config.toml
n_layer = 13
d_model = 384
n_head = 6
n_kv_head = 6
head_dim = 64
d_mlp = 1152
vocab_size = 4096
activation = "gelu"
norm = "layernorm"
norm_place = "pre"
norm_eps = 1e-05
positions = "rope"
rope_base = 37200.0
rope_fraction = 0.25
qk_norm = true
attn_scale = 0.143
bias = "all"
tie_embeddings = false
parallel_block = true
init = "normal"
init_std_qkv = 0.0703
init_std_o = 0.0
init_std_up = 0.0703
init_std_down = 0.0
optimizer = "muon_variant"
lr = 0.0105
lr_mult_qkv = 0.7
lr_mult_o = 1.48
lr_mult_up = 1.06
beta1 = 0.95
lr_head = 0.0105
warmup_steps = 57
schedule = "wsd"
decay_fraction = 0.825
decay_shape = "linear"
final_lr_fraction = 0.0
batch_tokens = 131072
seq_len = 1024
doc_mask = false
train_tokens = 1026000000
steps = 7828
dataset = "wikipedia_en"
MLP neurons of a small language model. Each row is named by its layer, matrix (up: input weights) and neuron, and shows model dimensions 144-335. Each number is 128 + 24 x the weight over its row's rms, rounded and kept within 0 to 255. Numbers have three digits each.
After each neuron's rows, "fires on" lists the tokens most often at its 100 highest values on Wikipedia text that the model never trained on. A number after a token or word is its count.

L5.up293:153138134094133137155119073107126115135126179102154150118137119098106120174113128138108115133213104129114102153142124133158090126222125121140154100065160110149143108121147179108101125120085156150111154105128103111084178174150126158107089124118130101119125109095133095075145096139119136119103093136094144147151157174120079163129155112132152115122111113146142115147080115109103119073141150136137096125117106136130099113154155115153161126183146123147133108149151122140148126179119116122137154163103137096105130120127133142136150115116146141166152122141170106129105154129149088167
fires on: " R" 23, " T" 21, " | T" 6, " | R" 5, " Ad" 5

L2.up883:118168127164089122128172115100151134178127073133094118153113097132141140120109129054163125124121168154141099097128136130160154129088113171121105115132096122145145108109121113137151088154131117123116144138128154107130122146160124122135101123118137128103078191167098148124124143148141096129172107149116132125113136109119123158148104108145118146123121118121148152056124137133108138120108127122128107136132116111110115103107125147137133103153133127088122143149100167149120120152096143145113117080104138136116145108141131136137152125170149130124148136164143121125056144121117148132
fires on: "010" 22, "012" 12, "013" 8, "ach" 8, "016" 8

L2.up1075:120146113164126131118153132092104128151113166127151118123157088143161153116156076119134089149090127117088138089132120107163142116107133146123121143137144171097093100144147140132102112116116154123161155190138144124123106113137127173146128105149123182105119095149112134093184149183108124147139125129115142105111118130134121105167120137091151120097129132097116121105117138120126114118165107146141122146160137112129134197086106135144178147143134143149133125125118157103187128099123137156127144163128149103116141128163140099139162106133155112141151107127112112122108087123163133114
fires on: " at" 20, "000" 11, " (" 11, "s of" 6, "ed at" 6

L2.up704:134095132110118122158153115123097124122136149122187114072139125126152143153129101101130081126160178106136127126146138124130145122133150137133106160097128126114123135131136096146104145113133146121146103159135116124123155065155117091110063185116071144122141097143175152162159120138135122141166149091066094154139140068074134144128112122116141074125151124164107158154121117136136098128125115096116113160135101164120145145137102116180109085111117155133156126137106108085112147122127165149080128133086094179161096110124117104158142169153143122105172118140129126107146092169130127123
fires on: " President" 14, " president" 13, " let" 9, " ra" 7, " Saint" 6, " St." 6

L5.up370:139119111143117114111150078121141140140099116153129140151109171130132114157124122139134150122088147115175133125146067131127146122180187122105104166142149096122132146111140130143121158131128180150131106145161145090109169120099120125115147097137157153126117096164125089090142101103102119119164133117131101132121121078134148107102155105186160126129143128140118126108156157141109137096119136148083125135120131092136125101113136118179147075112191153119131142106086099132156086097112136134135132112157099087151119113155115105166129129108092169138108169111143148101094168091084126073
fires on: "on" 19, " sy" 9, "y" 9, " Con" 7, "ow" 6, " Sy" 6

L2.up994:122164136145078135173122131096104175128136112119123134155166106126157130119111119092153161094105146107130092139136128096083164128105163106117113137107144162066106112141136136121180092084142126127126144134160123112106114147108141121124083143136125107116112118123111131144120088087122154123161076098159168143129141136125136117130121128184155139137112145127120115078112122112163145143110165128101133119170075140059143125145081106126160098117095133148091144122126144112142116083159115134179188105123111115115103075121144135127122104102152143207139103132118136143119133102126128151
fires on: " dep" 30, "p" 21, " imp" 18, "ep" 11, " rep" 11

L4.up913:097081160100124113180061109104144139125127161178099124123139155116146108109183115132150107107104134134099142072137123095078125113151085127130122162170131129122110089124173146118141179147121166152140127132114107117145155136134201137171103099098114155080152134122129090163115117098117147166100139099122105089129126108120120137126121130085112111147167110144149128111122164120136129127127061143106130105107139148094132090147166117126156131111108091153143174119094096150134134175125104128159129117120119138148119134147153153171152138126122145099102114131148104145115109153116136127
fires on: "as" 21, "in" 13, "on" 10, "al" 7, "ic" 6, "es" 6

L5.up333:135122128159110146113100177139142104150136152122133106154165140156202155104140119117098168149130108113160144096123097158112140130141144147102097115137086092139150118106156094105163156158093125110146102113124143137126106100181093116161138107121104143120134132142136120117109136128103111093132128103162114154106112136133152104098146140155111136147086122134142142140138164106080126106095127160151076120127122120097143146071088126122147118071141151132153123179091126127116127109121094123137128130116164115143152087140141143118136164126160159110163152140122147128126109085116132174
fires on: "-" 28, " as" 15, "–" 9, "/" 6

L9.up763:128144174106115138093142138103126123153150137104170100156114145143180143146112144116093123127159146110127124118121095151129167147102124125147121155132127105130149098139096144124201153108141083124181133170106160136142137143172091151186161125115147147154116150074137121161176125132100147129141103116125127112116103123172130086127127170114120150088086158120140103130082111185106095092104090140103145143115141171115134129141137139139101148156144142134140138124128145123112147081131104133102113143144104104145156121133139188129138103154118134127153138091137098091132106120148145137
fires on: "2" 25, "at" 13, "S" 6, " s" 6, "-" 5

L4.up1008:115168108149157151113126128149095155137121150141125145115175142116159108112140164086144133114148127098130163109102112128121119093146118119126128177100131135116096134153138134105137115110121061159131191158122149160110129202115110104145179146108110175143105125113124098090161150117076134167091159109140100099136099119138097132175135131093152129108103140134109111170124117148148146131140112136112124110144107166111122163087115113120114135160107148135131144166117143111170117141111154141119125095141130134149175096109139145131129171137121148110127160123089152133121121157171134126
fires on: "-" 30, "G" 10, "6" 5, "M" 4, "2" 4, "I" 4

L2.up148:138144118117115131144122130106106159115159127101111169123084157138116106109108154119100155094105093131141133136168084146096127106098143114169104146150158156116150106171150135089125128109113175123151155118079153133097115123116132117162097158120109136125145148146106096157166140102122124144150134132171117118127113125157136124099165137158153148142155185112145135134101125162116178123147116132097138137097115129093136151133138111115137126123118116084104096165078134167145154123112127092146166147148180135119144106127184106117150122055118098089147117121086139135095181138141111098
fires on: " political" 17, " social" 12, "ural" 9, "ious" 7, "ological" 7, " proper" 6

L7.up876:114169126126093128104130136123117146093135046089153098093124110119153086151129142128119101073137120106122115148149157140122179145127132127152120136152155124106162151133115102119156088109126121140131170127129113117166124158141151156152145107166112162135119162054113141162160127127133110111182161113140152113148180062141174113140059119130150115120141166112102103104128145143136138105134113136149121129103105126073127148143131192160146138105137109121133133118091138104144117130132148135148178148125126124118117115117143172167147155116115152147171138148134134141124095107164115135
fires on: " P" 44, ", P" 13, " wh" 7, " | P" 7, "p" 5, " rep" 4

L5.up1118:100139142074114123108130118109104141117138168144118109129163165106133141115108155083153126147124136086114155126139143081145130165127156120109125072160136112102121108124114149130175068091141139131162150141128104103125114155106165100119057146103127104108107113101111112125157126105086146135101137173140106130124163120125113142120114078108107168164110131091147130109095118116133130127106126086132175120150112122156122121157111091132159148167096152156166163129119136151114135163111098125152164147144166103089146190116093138102152151138109154129185112161170133125143167139135124177
fires on: " T" 43, " | T" 6, " t" 5, "ot" 5, "ut" 5, "ad" 4

L2.up215:113118066162118106135152130111159165130158118154114116181123126166167154170139135111083103141110129123114091123132148156159135164114160118149125117159157139103113105142098124154102152165123132142136120096128142118079111132160121100127121147144123103128172085119152111133133122131130123096173155148165177111108138059134127119076153114106128112124125158089146141133094137139118103109120130114147126106145102150147094157145121101138149191110150109126128118114133096113098122114131150108169151095101118106119169101114123163113137147147109133094131087166107124125123127111101116117
fires on: "\n" 26, " of" 18, "le" 5, "ional" 4

L2.up205:100118131112153080127165107175174132081137135100128118106101172107129066099163104158169167091117165082126113142146135171100135123151113156113129131137115091112139160149167113143137130156145184154105083120119138162145080125118144108113184124132117159149088115138060146119126140139089128093141132112097120119113147134105181140147131120106158172087087120151114152097116162105155132125119119152104088139137153118090124110097122135149150084110145129146129125144116115151138108108127147113134152141112115063131112099118183153146148135113109145088091108139163127118131144164128110149
fires on: "ron" 22, "e" 17, "on" 15, "el" 15, "y" 8

L10.up645:133119185147169098123152139114124086148101140135174112142156153080135114094118123171094101138135094091147123156114104096082143150119129125098148178126162105138131067093117147065129122109170135120123147137124170163151105133147164108137145161094154104166145160117142094107093168130151096102150152126140116069121139111165132130167148098146109123110093175122172111114137120125128126154121141128125119091149168124099108094150121127116133140119121107164152112123131168117143131115138143131114112128121116119082093146145107144116096083162139150121140097138086143137138124145131109124
fires on: "s" 19, "il" 11, "im" 6, "os" 6, "am" 4, "S" 4

L5.up800:162113131115139113156108152112122131117133184154117138130123131150109121145164151142108107100122140131109155086152113154149132114135128105095149103129115115093099122160112117116106128130131113112119145116133098072111122170133133108178131101151122129127139134114095140150111102116167165158122157147154112140126116129122083158126117096103098123127126123112170136140135127128108128138140079105124134143098140089111114090135165123157115113149106112110120159101102139112132123132099094173081120149159065114102165064078156173055122119143091136129098151137145133123132122085126154126
fires on: "it" 21, "al" 11, "in" 6, "ad" 6, " of" 6, "pp" 5

L9.up52:103097152123106135134164104123131130089082124102124121081117131102143113086154097101105148165172154129101164103134119132108147120127117145116103124106129155127186150123150167123109121138094121155184145148137147092168156119109140157115117169138126110143166142135143146093126122110136108090134165140138137112105120145143124139142109122145147144119114133151125119117146128114135123149122108124116083114080093156113150096127134122095116124103121084052124143117137104107113191139131188180149137109136071104147132104103124194163114110133151119141111104130153158116134105153155122184
fires on: "o" 18, "a" 13, " where" 7, " met" 6, " par" 4, "here" 4

L9.up136:176121149104140169097117159150112115141149156156112098104154130131125134093106095098154141121083155137166119116151162126085144141081134100136123118114124103117142185113127125140151142135088126061111141130153125159099172123103094129120108089105109121134128116128160140127098118116141135087130159158095090138086157146111113183142154157108151154126068146136119091104121138105117129112164145137077134134157119128133128141155107155139119152144160142117113119132112143115110092132161130098104107121126126154115172136174122162161145148131118120147123148144172131154131137185153109120
fires on: "i" 38, "u" 6, "an" 5, " an" 4

L9.up921:135092155119122124145164119111111140108074156119116115106077137146150132123070111145101121124148117104138141125127084126180159160145095150131148128129141136124112129134117118164113168118111161130119143149127094122116143153096122119124130163127141092128159111138100128130169124073194126167071125125111127124128127166104090128196114150087160166142163132134116104079139087129158121138134170144145173108104092094151143113118166130140135101149173109142145117106125107113098148116124087098084087149106154117112164114109130160137131120089140150144186155129163140104112100132127116140
fires on: " " 37, "i" 10, "p" 9, " to " 8, " of " 6, " T" 4

L4.up101:127123130124106123135100093119098111153099130148136096085158120171171105107161169077140120166107138172097109097140123116130111131142102099090101140114151129156119103125125132165102112125136129134106161128151132134142134140143144159137132146090142114192154144098113136156116153136157133182122151110111121121135119155114137147181124116120100096128124127104091113083140101190116129106093121081126121132136142113119124136169137159115135158110139136156099086114155102153097159110185102124124124105071144146123120095163077130156139104128122175120114150143141114118113161178132116105
fires on: "C" 28, "m" 9, "13" 6, " c" 5, "14" 5, "E" 5

L2.up198:098159081144107143133089165155116110137129113178148118138156120091125131158124106126094106112100124173162108143130119115138128134135156117098114158176114111097199129103138134121130141139162153163126148135109156097114098141132185101098178133121142155177165152115145153120082108140170148095117106105101153140159128108148139135132158114144146110123130151149165146164142143087101133139121123123124109139174126142103109096156105123111153159123138143107149100099124098141128136067138151145111112120114137150125130130149131105133112159131120131136110137139114125118139129134166108158
fires on: " as" 28, "|" 8, "board" 6, " Rank" 6, " rep" 5, "ing" 5

L7.up777:116147153096159144117124114119134131136111127151117117093125109131142154086142110147076138154119127135162135124132109124126100098136116070143141083143101114120132167120127139177136161061102117146116126165153114109110161119114124111137133142130145115103129179128116127080152128118139135165099125128124127102116126142117160146129172126097095094148109140089125124081172109112084105120141145114108111115099103142093153128105145167099101128129111151121113077182141152103104078072129147101128153111141118137154164115109109190189139139135116124112084109139105103111158127136144110156
fires on: "u" 13, "an" 12, " H" 10, " T" 7, " D" 6, "-" 6

L7.up1019:147127163103112121126123106134110083089109210126102170137134103100132101178083153104075108121143106142117116132126143137112117120153114147133105138112137090081138110146147163109135132124118129099158093175151129119118110176149101124170114156110113101161152119115119149134125118125173162136130120141071090134102148112138127130128125129125138122171174113162109143119140122095129108123081109164118140084114144130124135148139155145120120106091139128126136102149152125083111124118136122113078126150154079109145149149089137180111100137103126181074173108162124101117122090139101125168
fires on: " t" 53, " T" 21, "ur" 6

L2.up497:101127132148102123108099138093110096153108124127129123116157120128128104064131150104093119104110135114124108119086119148130184148136069133134158136119124124121148128096152097135133109144091125102124098133177144112131157132119141138120130128113116156095104099091055134104122118127146069128159112093112102101139166144185122134154119158123121114101155156145154140055113099129097116128136100112104142139115143161093095145137096166140124156089155130130108130093111141131176110138118144150119121091078159155152177135133135083139137160091130133101143136101121113110135123099159115138
fires on: " (C" 13, "-C" 12, "Ar" 7, "rit" 7, "op" 7, "-B" 6

L5.up271:104102084141140117159155091118185098130116114118109103138124115183116168118123130162126122134146113111123110094157133121111154106103143094130116141126097112124121182165126144104118118128112116153150101083080163128142108097162141137043096131144137141113129095151080110134118114121160127116122129082114115127120124137141092166186148100134109114131113106149104110176101098094101161138108123130082129164151156119099064121140128126118123147119083165157119137128112102159173124111116089167143117147130129143161101119140143084158122121155142124149117128156127141109192143124150076157
fires on: "c" 14, "ro" 12, "b" 8, " great" 7, "om" 7, "ri" 5

L5.up432:109145118104128169123162184067148157139159137134108142138096108137123124108100094130158122095093096155121142145147139144074164102111133132139095130142097099114073162154141122090151143118126135087127131130080140109125140089141139135160172085146116121105153164064109112124140134097133110166143104129109107153159145120115142155137153153135136127129123151114157094111086132108138154127094134108104149151153143105090123105140136162147121137129150141128103152174120101136080128179109153116147127123116164118091110103106095085135125103101121164092132136120160086127191140127147107115
fires on: " public" 21, "ivil" 12, " political" 11, "ural" 9, " Public" 8

L2.up248:145118136134128101139135074144106117067128119121113117142117129118118092092127097097157057111152132131147127147132107129125153161127111125128112108117163112175158134082146126147137130144155110136112178133169079080145069152140167168120115120122144116114138132146139129161137098142155094129129136130125085109146159134106160121137105131152125162133132152136184144065095136156113126128125105112151128099169125138115127149099137157161114145123144134093160140113085130074121122175110130125141122166148112119097140103147109159068142153156145110113116110147104131142142139183083119117
fires on: "\n" 21, "022" 9, "012" 8, "013" 6, "011" 5, "023" 5